Part of a small language model's weights.
Architecture: no biases in attention or MLP, capped logits.
Training: a variant of Muon for these matrices, 191M tokens, 11640 steps.
MLP neurons of a small language model. Each row is named by its layer, matrix (gate and up: input weights; down: output weights) and neuron, and shows model dimensions 0-191. Each number is 500 + 50 x the weight over its row's rms, rounded and kept within 0 to 999. Numbers have three digits each. A neuron's up and down rows have the sign that makes its largest values positive.
After each neuron's rows, "fires after" lists the tokens most often just before its 100 highest values on Wikipedia text that the model never trained on.

L6.gate304:545378462455451475478475536517527485471448511547478487536464487560487563557439588542545503491478497536495534492470553515569462481429584528461562458491548427502528555498448555483548450405493506501476454575422558580571509407451505550428472564562426555427492569531499460555517428480485474532618533488467502565539556445558445530488524475540431468432406579464476581553473485499450519518554545536483511578572465473475474479568501513536527436482453500624552413490480490476581465454541463523568540380555402535567495529439566478459472389493453496364522561504494502527596528527455470585
L6.up304:515435489418461435514462512504525452464436592514544432507469489534462567510447570550507486490508484542458599505454575540589450512475540481492516484467501411514577522519420509550535502435438508495520431609440480581538535405504458523450480570529426534458441562547471434544491464371506471540563507541457468496601586479592483507437537423565421452468416507461491549507510500447442515473558560567456494544543482459492495442523461459558553463503481527609559450503520491446600445438494500479582494415538387541550506570436577496451469410513449534438545581496525553449491596533446474562
L6.down304:586522493545507511387527488508540435492449483484519474486406531512542510520528521503456568526495529449613522531553520597467518462541415482493511556459547498509486470597447523383487489502490529581507404466490505573567621488449560476498471479579488457384560419529565547483611493463470524518438558572495570540456502495514421519561545440492410524501459429476524540519523435425499498486503516431492419444597435529471477463511513454490578482377498479503519440428366535478486487475492492546519482424510566443459432467621495483443528505437485488452468506485638483554583585489480446496
fires after: " f", " F", " t", "at", " int"

L2.gate246:512447594431520519466500469446510501522487561444493461485501497539453470476535397505512517478487557565478447474539523471521559435418553527409513424418533531558608549445540460489464603529468528548433409523499416471448460517611437526487488550562412443428558541454449622506531451638365450465543531591517523460541489519512445573573525515519510398534458595480471485525550528539464537561538541526554424525429477487513499495489508486450472553518395486556487479466523499544483442488533529538474449395462537450559522451433505476486443348562492491422528567485465473506508547447524514514
L2.up246:594540454521530420548553501587483592532516550479491489453347502572535463548499501451517505425496635552414454507468526483386454528537532525380560514426485414559559530474491472387461530495568453522461532540540470472464422556567474507561478502431502463551534541496497515398509442575497475459550496540595481549537554535419501569590527509473494507530563472454512496428579502516511473569581461450548385510501523505494471486484575523484417548397577429462528555550520537468422521502536445549544529470518500466509500508491550500584478532564549516460446517638499489469524519440511448462
L2.down246:435541451494536464425386519510535549451449589537517461474398552502491597532565482558465556572362475487359532453487556459544478451482486470507505539404575452547492507446531479491385520527553627479460504430484520502501441485493579395453503476484537495544470562501480396466510467498468519534470475449559427555484549473438439582517517482497479561519546517533526459422508518483508522437408472474528492493492567466419412453477482431501641560566445460598504451494534425464489481457428591484493434521483443535503465508518493530551496514498475451464418514550484539606606511483533457499
fires after: "1", "3", "4", "8", "2", "9"

L8.gate385:509491589497492442463555538417451422506574498493476516610471435472524533488475408465458496509422553489469633516461570486506561482506470447475435410529497476550538516490520420450503468499434439519578404561530597592563488520485404513554474502479455425580509544462458497474471492533517508484466431500515462541587479515456529556419515549595523507512441481494517541527542580472500482563592538572584498481392472419504524580448462526546572556486520482519450576460501549557556397532531446478549574532591412489569563494562440463521496474476391477523380439561463577523485521513515486529
L8.up385:471515567535451492461486478493450414431473475524497466522503497404587474486485409522511509500560603477549617495489521516526590448463509412468467474403544500555664447574512403471485533452463442476489480551537556522495538517509468431548470485479487341556536549408467481474541473550419441530504427447500461523549470467452596530494598552567499514451400421491454479518512564494440529489509522598596506591459473463492541535501490530487505637512465446477487557466468510451613481568589550496502519457485461443554479531528465491565468510516404466515500522577497573516444503467556478473
L8.down385:496450488446500551410462559571549482526593551475532534594482414476517466486508510461476604499582537538505536524455530466538520497417537516475521549456545439503512498577466381489438516548455615505532510535428402469448432497443514493431571591487511483572578498508592490479534498484522464517474479558428488507474530635618505556608581503560455550552541553430520421524491500466512427562518426529553528530513411503505543474461496449424502521479495491536408467483499527429496554430546485484458510523403515482484458450429576421386478474517541427482535470476593582551493430421526459493
fires after: " T", " h", " G", " S", " H", " B"

L9.gate26:502570450529523543489521450556489415498458590486441463489542512554519421486441464511487544535549479555525473556495437572495483469389577482573518509567458491505584531481488576509550579409531471422521491579612503488524518442508546560504557456500467498582442514599494483415624535468479465443529447464564484493527499510479561529462436510458502508465461501540579520443453546536463501425550496568572543522491493510480509457556575467486435497509519540501573581474511585585522406494543472536398485518430511512532566473564552602597504444467482450554570515547436441537618352592517530519
L9.up26:469560578466426503434518574439545517426434563527492458558607542542428445505483442481497484451522539513512514533469442531482553448432522589594456519508483454559521570491446518547540513502537544515540506511609621479543533496538558504580535522553532459526465511539479528559507567482514422538574558513471493482562492470420472556504489480561557421550513459558462433467494542543516363480585501531591574467483490497516574420512490482512497525532516414419564550476390493434420448502480452446442503488460487617546456458562466517608468486471564532557510503511387558504616445536527510399
L9.down26:527458523576586469502464511432485531437453415506400605455479407556481566476559453576468543429493391499468486479522550496450563576544550585464594449536500556472469508500498492491556556430579459513466511513428470616463524549396395462563431537512509473549568564415473425496514439449574511451464484533508570516487514508481626394566563540437452431521525496465520513526527529470511474522465521543511538506402552536487421424533499501511489502423447559523474441484503467449442469544451436552516493481549447537493522496482501596479562531510454441383448497570477540517415500480557577560
fires after: " s", " S", " p", "g", " O", " G"

L10.gate154:428560476572484502470557524471546528508519496491458535555631589498589534513525456431439442492514538533502605579477479492484514523500414467600434491511495493485496429453476512555530556461410484479454485493530517496496544431529466416497483497487465507456519521528415446518496565534587541472463442616468542473580502542497507459434593485508489549522481358391486541411534472387535426481531544449456522571517508491524515445535550547531529531485395597422470453418511429492532523471451510503493415449512408583395490533479497608624553495449523491489489545584449517510439544431503471482
L10.up154:474470522486497530489566419425502583503395456547484501572500529527524564458542448421472472489451436525520572479519544441558511509474492403385368462574513507496549468481396538539544595421499471556386507403481536469476501436496444440567470454519555550398527519462472476515501558499476607510507507554514531520622466459460438535455471544472552537529483442534485472405563467399538524464481488522432445537565569400529475517516586529368490525465421594449478533492428559450504446491491546433502508456531455473490439518429555617504494503489515541481437533480475489445482568533478543509
L10.down154:477528483514384526479495539504448430525442462545534503551443522522517493500564523416506522545500430504558489527533504473510562484479508580610510488508504462538535538505463515477549482476504539425397498522573504495389516448618515473356583539505584456358536536492496484548568646498497517568514513481462453427530417538552487459621576633486437474441461515471552570425550489450578558483531516533506556481518534555459471519574441487493486518470530641458502553500381460509508509591548554510473518553404544554461463507462480507454551456600518455509505497487528535485546525501462536542
fires after: " M", " K", " T", " m", "E", " O"

L9.gate446:555488529590445517475540469532567533607500508497632479470572546495516423576556472584527493525508547537543526571441618570529496497377564472537406531496441589533511558435457549514506522489521537570522505441503588534477497543495509492526533467514495503525504494476448484453515506559578572439460539451483563542515501461471465507416495498473526488479488427453448514479529402535459565493533454451499505476567494439496502382528534500578604611571446599471454407502552505488449473551537536439534437437479384515408507520598518566459492551482455564539567520605505452449488550579475435462
L9.up446:498544541506422486498479457488527451553456499529592477462564578563461462573627465523513458424453566502472491554456580537510453446449552490536478451528444554563561517436466511512544464489585584499478573490465518545502543470511509517523501470455518439464486441477564485446487563569564516452457590390546494521533531539473472527479533491457525602435456482488499485494479398463465525604502533453422495506521511455490513397493550523462518619549515620436542465501531581508493436497526541395555485461603506582364524573547532547476434551449520526475593527608455559459533577553484415462
L9.down446:570441547466421451477509543444496463439448576580433465457546597522485497523581465557501552423506497534413548533491518483571490450599475529569542432448485489453549535486531482466472441520540473445518545469532477511485541514571414532449504502454469463483561604530500501489529616511530530596539421410557512485510467516522474506540523564428566521503480552417512567473493438422480523585465533531480529511436454432479464500505515455404449499529537480477531523606534554451479499504418505463587509412530584596407548499563510512420450479482476501379541547602441497561432522367480513406
fires after: " T", " O", " F", " t", " |", " S"

L9.gate145:521508581517468580516485530454562571483496443444420431406458545501515545521588507467493523463456516588415530499517525492500537505421468574599499513546519454484454569565424502435496451514437497514462491456523455457510487438467479560526530502451456509489579460475503438586453552403536510476524439439462604454474497490427456468482503490480490491579556518426484437499458583426482524417456499443469511584495539509515491518492541513502481453450599544460511575505498573481465478569481461474472408581467553537378443482490524556574453565590554418679435455553382462500520571518465442438
L9.up145:506517579401490578517522471602491541486431433546601539486563560530484574552559421472518523417370518634555502482531565565502453497476474536483491504426504528526510499480494556530507434517448477489483522422492533516528542472524456491560538370467464417561494481446468445548447611467446550478491426633492597453525511544477420522479535523493489480442478517385422502502561482461549461491474476443506507514463592408426529516423527583541450515560566537398462514526440482481473441486547500494477436477515574581445476504506510534537494551507491536521486469418440549513481657484458479490
L9.down145:529552515459557492514491485477582498454531460486490559462428551424532551492564425507528496446582444467373605542534506491484571504489516548622505583576508472447554587551464465459435503536436532369493525584528475468522423485511499500436540489510579568483544593447500437459489541601436491488461506488515419410473511576471412463512602506528448454548500529541495555427481451441456513494486499515555456523520478501499473522481535524429490580484470564548532596506503453504555593544483485449476538556458387485434547444515504587427507521559451477600476461513375454512492439513399488429
fires after: " T", " f", " e", " t", " l", " M"

L8.gate128:531488485640456540519466468528481514467541523506488494516510496513611518447466537512500480481538535487530397408534529516486447512568436546524496450558542445619461445547557439454487512500538446498505493480423571480491479480459509500592457430515544541517510427444475533554486443530557460547547498516513460536431578518555506490483560433431560582554562501555444581571450497543504479500594520532537469420509563544602557430573519595482534438474431483486444512476428450372438494568515549461523442632486539586476497600488607468508391466417573501571498549495527569551509524462439455505
L8.up128:527494505540502534456516468414487515431556504537551424582446452538461554530551505408417387493429454508561512562579612490551480455624473510480560497429575476419488557509485444531412538565474602518545427493537526562488473510594440458487541439526555459525454586516536528561462432536515487485551474485530550455561483513535475491531504516628536460527559590552501465486383471507515465504500521554505476416514577465461568443502396400516506526499558547454596553587492508513477451425521535520536569479498437497505490432513517448452495417489522580429504443579578550532541429509463502451
L8.down128:492449483522458541481455482521485533429557498521583444480478431469460530502549456522414465583442562463520424458483546559515480511585533547563557473511514514402475565488521481447454520443483549376503455480574538534509494475645541534394519496539580492371542520476458582557489559489473554577497430510519543491508529536467393538502527460567508551509508548530540442479409466583542454541540571572516555443568576435404558510454447478590520547544575591461571549479503501493428428479541477396532485518376516552490450503460550508436549486561534551525434518507535569508559497482456533566
fires after: "==", " B", "\n\n", "===", ".\n\n", " \""

L19.gate352:469553540382539502483509512545452413542528514528530394421422480477593531521488408473414511534504523540525437597459481511510435543442475543445506542529394393486549576609547421621434490436466381436550509484451494466476500540503493491554483514508505524546507526447477461521455553480612488547606544463516443574532613505520455419492507472574531475510581533521537427471529552459509526491475540485434441523452450519509466472544528563549487559606452498595620442531574516544473483490435498568464437477529515551501398498513577455477477471498518567478490534486488511520516447507499400548
L19.up352:568434594566529409445571424493513614479487606574467502426563463570520518565459437476525394474503509508556496563536488579434483486472605455484521563554553460531544515517496410523444522540465549502599483491580498497400579470475463511417490518510475438498471528479470557483533490517435507485442482548441478466495530509437427403505442583423481465495499462509503430502384490486489475478511443467477504513513525493398553524508478563428497436574402503440585459554546455583481476503413573450450508471534492532455419561484566571529486399499488520476528549473529432593480413432505574493
L19.down352:462500467503562591449484472570476421573511484614458469539525485372435518602481471577580526521442466539477434643490495491429481541496532521460555496492508474449517432530508477534459528508479482519529464425485465513487489566525486473509453561587493466475532580468482518514468488535544447514558531477537464482469548412477444454472535525465569577506490551484406540518481556416516494494511375467488409473425518554433505539465508505481495463567505456559602455518476561486423446303384483456460569604454529531430559559493513446474474441547480487451538492519534465644485492538471519505
fires after: " ", " the"

L14.gate357:498508490484495517543502512456462456458510455545407530485462577479454455583433527472451531422523483515509544467428427511493424537514449423441547427467392485509479441475405499551530466520445452474617461489460583544526617503493626462446461505480485569582468516492538477423508429542515501594584533669530496475437551488456486416488504418585489495524403520521561564452506524538529526558487548534446530398551495429448511569442484565508496483473434461520465531528492505517506576480443426493518489506484496494491460462512554510544530512494427420565516494533411539509623504336491487477
L14.up357:610552515494461562518424442518471528505488487507521483581444570573526545432506458513626465456523495478495562451538439517574505438526566560470466490467504565602496502515568459412499421476567542488499601584565455464566628522493570526415549470414549551481453483479436469490486525460467505415480477553523375606510455482471481521448441446507530470476443494470513527479558447601457447446512437475442570475519510499493493353539533489462461432554439493514594523490510536480432546436526478520584525544466443487496528572469496478452514524572475485536551534553566551523400526498540632471
L14.down357:505517481358587480459557523509463509527468462568471445434530519449467580432525459489430577505590494513556446421495489558438480532447459534497503497472473523487502362460473484448420573453471481439530440448497590536473586445486597433452446436556587530586479487553618504428525505523509465444556563495475470487499471457502449510402501518549504552494415491579509503467424508453563462485492556538470520498462509547519503500537517463412458411549584463518501498456365688458456568529477525505442491539498513496521541522458446545487507548543463438572502546476546478445605449457498492465
fires after: " M", " F", " Cl", " gen", " f", " term"

L6.gate9:511431523578433528487457470564516535480427457544512404502525527511536594449485610504506460539410491540497454614488531515505497424598514482487550550526546465536412521504528507507464434464491523515538574562483529537464542523528493528482454484464511545548529468564562494498574565552502607596584483501511419518489462499568426473490518462457419464475409610579525404498471422376423408449503542514478477413513432463475543430516506559499539478572374509467526469539432492555502498480473579458510580547460554523432432561518496534555449395557497552445462508457417498473474600445507541483
L6.up9:576444486539440488474423442549512536491490538541601389504517452545526567560481586474431443568499576516470419560490560549558469466545543447526543553476499423538472505546488470519452468454415572476498543495455550508570508516485458459485406423474463555526512421527551518534530583528481481605530538490495476522568473494541457462504498474484469451477456521599491472511449355426431451427462581448489445454553454452501580455610461559516517481519482557490563426566474494534510462541508531470463555566476503484430400582508575445470446399576423603442490548439449483436463579446487463514
L6.down9:549487507475426452588445456478598506464506393562494474545474480437545571517489546452494509544454484500551448538501478511544549454491501413504536523540502496538429554498497510403493439543471493543607585530506586538485466483497570521422446500500526532487498452517458531559523632570518555586568605487545470499493468500529447551534558486462446456541467531562530467505495380428469481450516481567470453455563400543513570469528460531429530531572353497561504422448456494606491537524462541401555495600411599457475478513467462515561480445562459580440420518481479491473555588451492561503
fires after: ".\n\n", " \"", " (", " =\n\n", "\n", ").\n\n"

L10.gate104:495435539468496559452557510546548505486496433395518481440579460542574584453538465536509467392454486538488486445436495615482531516399497512432561515500499510507512405615595470558399546529489530525495472517479507488527446507413396418500526535529477521472556501455430510612466494533541393523544461490518541460477487465542471525468455457510544601506512410404565501513608487461470522464547436558487422544450566490498487433509536427534570451483518507515552460578507525456455573502431528434517430488559448493460458444516333476535596491505495481490547541484482452571518479502564518606
L10.up104:467536546502523542501614431553520518551440529499596519547547508462504523528478460580476484510425381495519480521518489574433520505450483470476503454469527445499438520563492491519408525462458481569462443483539471468499512497521482387532517479593423515473474560584546467497451523498482422523545395446476445513488568555507490452606523533501633529486459464421541469433415466562437538533539413516425431556419527514495566476445485507601546498562514520492567414501512496478646485510514471529406566540626514536510406495525454476505475514538477491494512416400456575507444374547561476473
L10.down104:535474478514464473509508509443472411581372449553505466490512463461461516592533461586446501506544470421461527455518514581435451561450610463473528517515522539487448498599546512570451543460503530468468453462468481575464508497612439475454577529546581578539519469441512547600465524530516452508429448524495452459542518481461497450489512491501549541540516528441522542494630396425531469434579415514501460540577459573405428497489468420525527434583463491497488565496498535508454587452525559427489472430468494530585525525480440506536509516596398586468520506427519507461620477475592483574
fires after: " ", " t", " (", " T", " $"

L13.gate36:473417426432527440560517449533484436483441471515550494487511466470582525411435550539555527527473480493578437503557471580487475523523541548501468478621442429484569545552548491526531546468487494549575511403596522468483370506542519570488490440485512565625562479470531542459460426486438438416485505529485508495406492520463463416535549532497473520492515509464504469383615553513573486407485557454532421435451507569525468504489473539558475468624513481485565430426495461519487540446545434523480488487453449502453492523590564504467527526533490441472642492443524459554466477499549584388
L13.up36:555546475492487523497497435498504581440443576443516583411494393542504502465492408457500571513541490445550431580560524516585376564445484557434505489523538443488439540452485536498584533573532554502552599497541555542524543483527469454544477480491446460570554531448458499466504530605534521524502496535511518501526473442414487577432574420423541556564496495528446555489487544507420443519531420477463572407427353478518548430552504618438468501621490438463494526470526543528473433461479507492493409565451539478537497494549522522632486582616476474520518485510482504511487536488525500479
L13.down36:581487478463441552510519527509551466396546427530458590546431478489617539540454382309438495551455501489514451441472491523422467492605473519484449557449483561498453465471523499466486456472497525578572478516568518476440582556456530424586431521470539466594480444461458554433600488529461507575523468575416454531527525451523596491467472530411518497452476550498515496493549484502500543457550533439495495492497473539493442428513505457459497508554522512515454454488570546538550489513418530590479485442525507552561483481433458537491577605531469471540528457513391482603617527564455520459
fires after: " A", " O", "ult", " I", " S", "ol"

L19.gate474:431580465482591558470504558431535488548493493518458456477515534574364470512534473449524538509468494554495542493444502497508504488444339454505641469505469546441520503422529592549555495504469489578516549424499613530538507479452415427507418519480590568540448424533491531461526480537532509474470516515591503495496563478564522484506536427450417479495604467457502469418341532477499456493466546496472518533515504497505444562505494543440557436541445409476455515489505399550444521547480552534419514664448509556497423489526419534537542505516488463427469527516529489503502495427457503415
L19.up474:505560396443482504328547436461487516573400528502530512480500512465478576537541418485538357527493484565553563408509471493591553490510491421456462475500560601563539577449470461545518492501443629534470436495577450519584482523530560450434507460526454451459512503497531436492439529550493568434478509536414595576512509567459413502414525471483507424535570453446502431429544507539536430483533469540428539516588519512458487478541518528483483507488567516501561513482437468520511591503525512517464494530577428503500530426465432478489461539477529469491511533450598565543492514539526406389
L19.down474:487516599450504501572579506449514560442519445532605485412521533438586436407584515662527402540492484445475568494610424427490542440473499559601545451424490484479454502483536565476497477502482565486497455542471590576462439503552425471471524505488531490451451462557553527424539474449505441546453460443530567508407539465468521465469574516604421553482466415466424482528494533567488567483582511485496438483525405460438435494467554442503462509507508513466512532436576464419491538434566422496585510449377479507425498529567480508424456544479517481484498521461504495534485485540488499522
fires after: " f", " F", " B", " J", "f", "ac"

L6.gate143:442482571603437420470427478458510482550456449507545507440552555476438558474593553480477500415499433546522546507587470543588487440463515483520547590522458558492483407448566497520525562549537543544445516552533413332480559517450465402498518523511478524427508500516491469503426502471555471456486619566486485514466517458531455423581538520510482512403467525413404577446563465466566470515535462446499489478555488441482485466477508514661486450511405503440479522482546526477481577504443576530542418463511490500490459489483597451520510466503491475522398451529455570505485603529573430499
L6.up143:452487510493456551570553531531494591448449487561592478452463567502506479477475450468447517517404476542512527540527461565504521521491448510564423566511597576587492481455586404471475556446425423445484488387525516453477517561393484559530472467502500520478566464445517526581514534547458479548478546541528508505557515454539425407499475492392576495434528511428514567399566481496535556444500569466526493445402562497559555504488475577447426450515411509545501564382505537415523515475528416463467504521459521453517523524558481472494576480493415408612413518465431529500483583445556546493
L6.down143:511508536498431440544408431410447510530589373536519460493539571486527450467599568438449559537522411512530547518536414500533538498541524436560548585524554458538525505523565424501472496399461541457412506523494425458502517595443408484491521478547492588391450459486540483482432549541532474487464563491493415569532519467459445411563531470508523576405446542405415564450602510490585509512470533512492498505373491505538478493592477495593440485494425540456508499424429458442471517421497504423453509512490487553502503446509554455534525482460524463506399534504512483489462464563534552561
fires after: " M", " N", " Ch", " m"

L8.gate471:572495455564498505467512504482513514473534560493435493498493463485549450528569457407483447580468485483445576529578459562505470506442559633458426581591508417553542467462445530562493383555409538526561437473485559381449520533510515598516469603489555546449367489529483577398434520450541580526563448540455496436477493552496531468474562549520499430504533387403524552516476453471502483508499537486509470449473522474437510525436603581427442533452547577485425462494574489491426573559507509569544403530470529503496449528480492509507459459436488498491428571556523547510441513515530505506
L8.up471:489425512540518382506470500485434572469421452459526493560532404552532440526399496561549496452446451466483520485510451498461568451492426566502423515481403510534500469450426496559401492414387514485395401524354548461511493451539522521495544545495458539531455486508437421480442513453559556543499510505477466504523461494506510483472558545587549407462492474396512479491541491472505534461495532546535474464473458429533471594592548548445525551562473519526435494471510390493442504531449540581629450477460511536551524436521492491553387412458543495453444557526513448553443539524432461579
L8.down471:435561570473508437468509433526370412533433452509559533557528563506483483529362523534341501496515535448491411412505489521438579512533513394494420511437494592526512501456541550430519442479455424470381536531466479534525530449548601595468561479479480463508545534508422439472475483495566387526559506429558581482522521435522551480572453493488552436533504531503526469500580543478429497497522470579460453532458468474475484493601536548416485460439478568498501533449376509538519496449461591494571462544456520584471474494529485470501411498532559483504518549493497443457511464501570548496
fires after: " M", "M", "iss", " m", " F", " Comm"

L8.gate102:525495595530450530510499589567591426504507483441553438527523457528569498464511540508462441372494541491567487521504530551492513564568476492516487528431514474430564574587506435534466538526531546504548604551427502533537559557487476519491450454441463535542543503513508450433514424458497508511424485520508444523455527517434476391481579534573489593484444480480517526444434539476431414641472503576435456498532434396466532507524513566492461535403472515469432558539500429480469630525424558490510441481474448495524538508515580554505500546456483374443518465405464555394489501440417447528
L8.up102:472535564437477453466328530429485452473571560502380437503393411479394484534464479458531508476505535481535486493477483437521482477500477443558449575486591501549478572440594514643436486465507457510396489559499461484425497526468504486511430525564470529553433435478458495485508504448504451476587418517464538427500491532510471456513472499556565502391519552509480452466499463452532434541455571456449594422558583563502563436562501420510500523497419547518577521516480491484547486425461597483525535564503445503534449516561465622552428518506593446530538470497484499475500569525527452541
L8.down102:437532540467498463533570489498585476402483564590517497477552460608561501500417521500414388475448447547481433597554507569504543495519560509608497492465546515487438408429536491506517526474513545593496427529493478557364549470459499536559464493534447556606466475551572543492501471523539477551496495451508422436471573570447511449488459458566548451461449584433529429477477461474549420529515517495476564517491475468500548469423411458509436454528558461443577486520500448535438552538460564501530485602436489556495519487445527474416499603501509491531558479453537452448627526434466401493
fires after: " f", " F", " hel", " b", " B"

L7.gate168:553587518593526539469585376446531546473506452456399601558511458424484514536553559451527550488495584420589517520597483564557444475482525450384469484503486531582544526492484508433560520493492418578578576538491540487428515577438484481495498475459553485528503554478453512487508554559596483470414591496527441453572476468500441569352492566567494432518512440439548549552492428469444412502509545508562528450537485480496453495489467551518577530426496432505425485507483517466515516476569443461457449474500513556494534544579512476545523439496500552451493576479597526393554539486480495572
L7.up168:492597545524583492433518397470485469544456440543491537587492543519418543545525536457461487505563553463478502574600474555506488485545439404377506475486510527556533487522414437417566560434496387573627498450495535560460511522505488497474487543514533470488528587467538490432550497553531614443354538498606395486574465430438488488441459585557573518504506522417577451486473468478435514482484548522510515535507523416553531561477503549480595526497542435512511495518418549485520510501518452544422565488494438445501586540592551450514516483501456507525493533519531562417536475501536509572
L7.down168:487461521512529508529399485547447486577522629579472495499478530460548510530585446484445517545514396575552502509479478485486559507505499479469468399465547509395420460457423473562424536522411575510471443495490572445585442464559495513453487535523510507548527530513499482532568520446494494461540586514494433471429407491602517646513581521474482539501468577432523577516410528563470543451533572489504509523430568487409534473564445509588497396485569569521416500537543493524544482584546454473546511491508526496562555528439497534472507433529410449445595418543525537448604441481509488534
fires after: " G", " H", "anguage", " P", " Ch", " Christ"

L12.gate217:549479496490452492520522466358488537472483574508472538571516446390516553512438512463563458555506539524619422468447469500486473434431397477519428436541443515430545427449500504538487454536364410510471499534522419558555486503525481568470448545546543510534491555473496451499546495385491486521508554525477525573496446504560450439505574419500493436454446532477495461513556499441510509399586569347431499439470457538444565500535577454516504536514407543586486464495531436477460467455568472512483497508450492475406490455613518450463449552508529422565459505486422447573498518537511536587
L12.up217:483475456504557525514567495425571618517536514366448583469539407403639593566406421493578508475468499508499426396489444521570444490455501488449472458559557526562445497440557463477525511503435536461514529467509502499476449537609480607353452528544474471479535529466494507470531512457511474530526524484532516393486439484517538408439499525556538501516502485531477581497487591522511561461466547432549531470457427492477429406572479500498499507513469479463553546552587522629522518480517524480538465490513438510547397458527470408515483468476524460433530510520560515558622484555493492491
L12.down217:561537407565511495531542556475499504444487500482452531450459476423569556520537509472467508474418567503503475487471532462463480546403519463471524562502535576434482473545553474546522459515435479572568456601515418480577510543555587566501473573547473481460509476470523508534474559446512529524479471467462558588513488465538550570484568389535435580486536487494499430501459446578457530388546467560490452501513480519495503519544423593455521465466539509493542472545636562499539567462591591418460525544492473618610528400491499426651429489577468579551511514458465504520547416483564515515
fires after: " is", " was", ")", " S"

L8.gate292:396445500507593491503475553451513543485528503507576467518511527452469488448460513530505482519513474496545498586494402517439512421507504450462519466593495471473397526602577590606532435579446542503455436431398557538466558480526497566529531521576512488590474433528519497504540506472568457433604404580462500534546460570559543553530553482561498525516517604462473508430508546460542483405504565489468585464535504422439543463572490427518470604430500509519450474487544561507470472477429493512499445503470473546540388500514488528470482465523585420540506464531519514409386542627582504514
L8.up292:503495534506513454400394505504537559462479542482577421566408472525423396491397414544541492571474466482524461465489537446530459485549528445533389472528499476529499523593612572491549462512482472447471523414455523519488513466608558562475503460502579547564504457470582475528569529544545511484558556472465516506455483558555568566568540487455534509553484553491485548474529638556466586513521497474533555588505444503493567480571403467440467583517499423565507416451505625567406498454504511502429498478511470436464490376444544496498437460497509528502542452445557527526396486498485483514
L8.down292:511497477507496532398432532521493406437460506505480502532463421573439450531540431514535379610426391455543447452503490442421561431506509492490500554493482482390469552494545580423482497560517413535508523547458462499557507481519496665479500428514491454461412583400507530503485529537489632515432493514538483421558450482500512509556482489438504530434501497478496412521498542515447484440499492466506497560426447500535605483415371417463443463498501462590530475474605552513530546437448595451503521531518549548461489449473473450494443534567511568525504438517522561537491544486520530420
fires after: ")", " |\n", ".\n\n", "\n\n", " C", " was"

L8.gate388:529567589516446526466472492449459445454432552512437566530403485431445553595461406418525497441534463475420416535533403505553509463516563426445468530444523459591536603489543509519526516480516404542535595614497505527533581586458464536467447478467555485533536488442441530399542471564572460467492508464527501547446495493477550478510576458554466518515446526462456446443514492531436523492563434438546482532505491515536526523543548449524537507426487434573518518457482507431566569437528541519556555534453459454612424535602526544535584497482440466566415576523509620530503538522511422523
L8.up388:545422492518462583478446475487441565503501482508568473545423440523478582519481479477507444555484477564414526527440523499555427523639479453462489460548454477418458462501523465441543595523492460515568455549529597539533455476548479450508494463616477564507488546480473451573451525417492459489542523404470451499512487472562523590553450436532507444386447459462489555502584508484423457374593512543486425516496421421492524512480511516532522576504519446501587464526462497440539499490606432471574555347450515466481448434539444509546519434467498506539452546605478594565523533534542528506
L8.down388:525397453488552411559497474466472560530520417487503559546512517387609490523586571491523578642476514490568464453376552492563522489482497483495478543450509501442485481540445506509573413534455438518525442570405554500510451422558522354571537472511453487572534442521438492533498509466492441480412500471560455478535436553556582583576539388528498472453572562381508482558529404512497482577465507507524524594513475508521500499467571477488415514537495473431463525445509504521447557576565437548478459532522429506490541473510505458410510481504497483436513484571504431459521538485432549463
fires after: " B", " G", " R", "B", "G", " b"

L9.gate286:445495556498532524510443451522536537599477455547533519404517594465548517463580508559531505518514500453431522533545603489455491455629521415449562560466513474587529513482604544507525453467522435530439493496420533459451501474515477481449471457535469558517538484517530462503502544547443530586515511489502419425562505505536428386432470477490543497497553526475527415468535412445475419425447545470526527520555556483446484416486447554432522607458483546499435495539406581552469500573520586502417497489512523489332510569457478607409504564543483481414490499445532525497452535507494453614
L9.up286:502464502565514585508546543490463590540431471500515456422478584506552487414482591511450441406494496491473573583512605476499457533534597456472584474543451518525416577446543455460519453471453406552446445488441546484487486488453510533516401506522527645449562508530569391421529545553447539541542481410438399452546484467551448452451532501584477491472442477540492408488500402486509418483498529486468466507587457539388507509433548572449463566568478524427428512552463509456484503441466536532463434487510523500462512544442528564459570495476463446493509484452554459483462621499513451491
L9.down286:418491452491553493557539544516462554513519512502428523530589535465491508496518566600475480499522393459501453457493487568486543459495515538495419513562522542510482528555489477582500490621446574483526525556597569579586460512457552571461370455612444576463652483497497545495380472531478499470492493569553428456481445442474510502512640444471453434422528474423557526488474485549430548456417567562500494484508564468498390520536428537426422514433425495605474515406531403519514513533440508502548532526491498525490468470492471523437475559524461544478475506487484423509535463512540508451
fires after: " f", " |\n", " (", " \"", " F"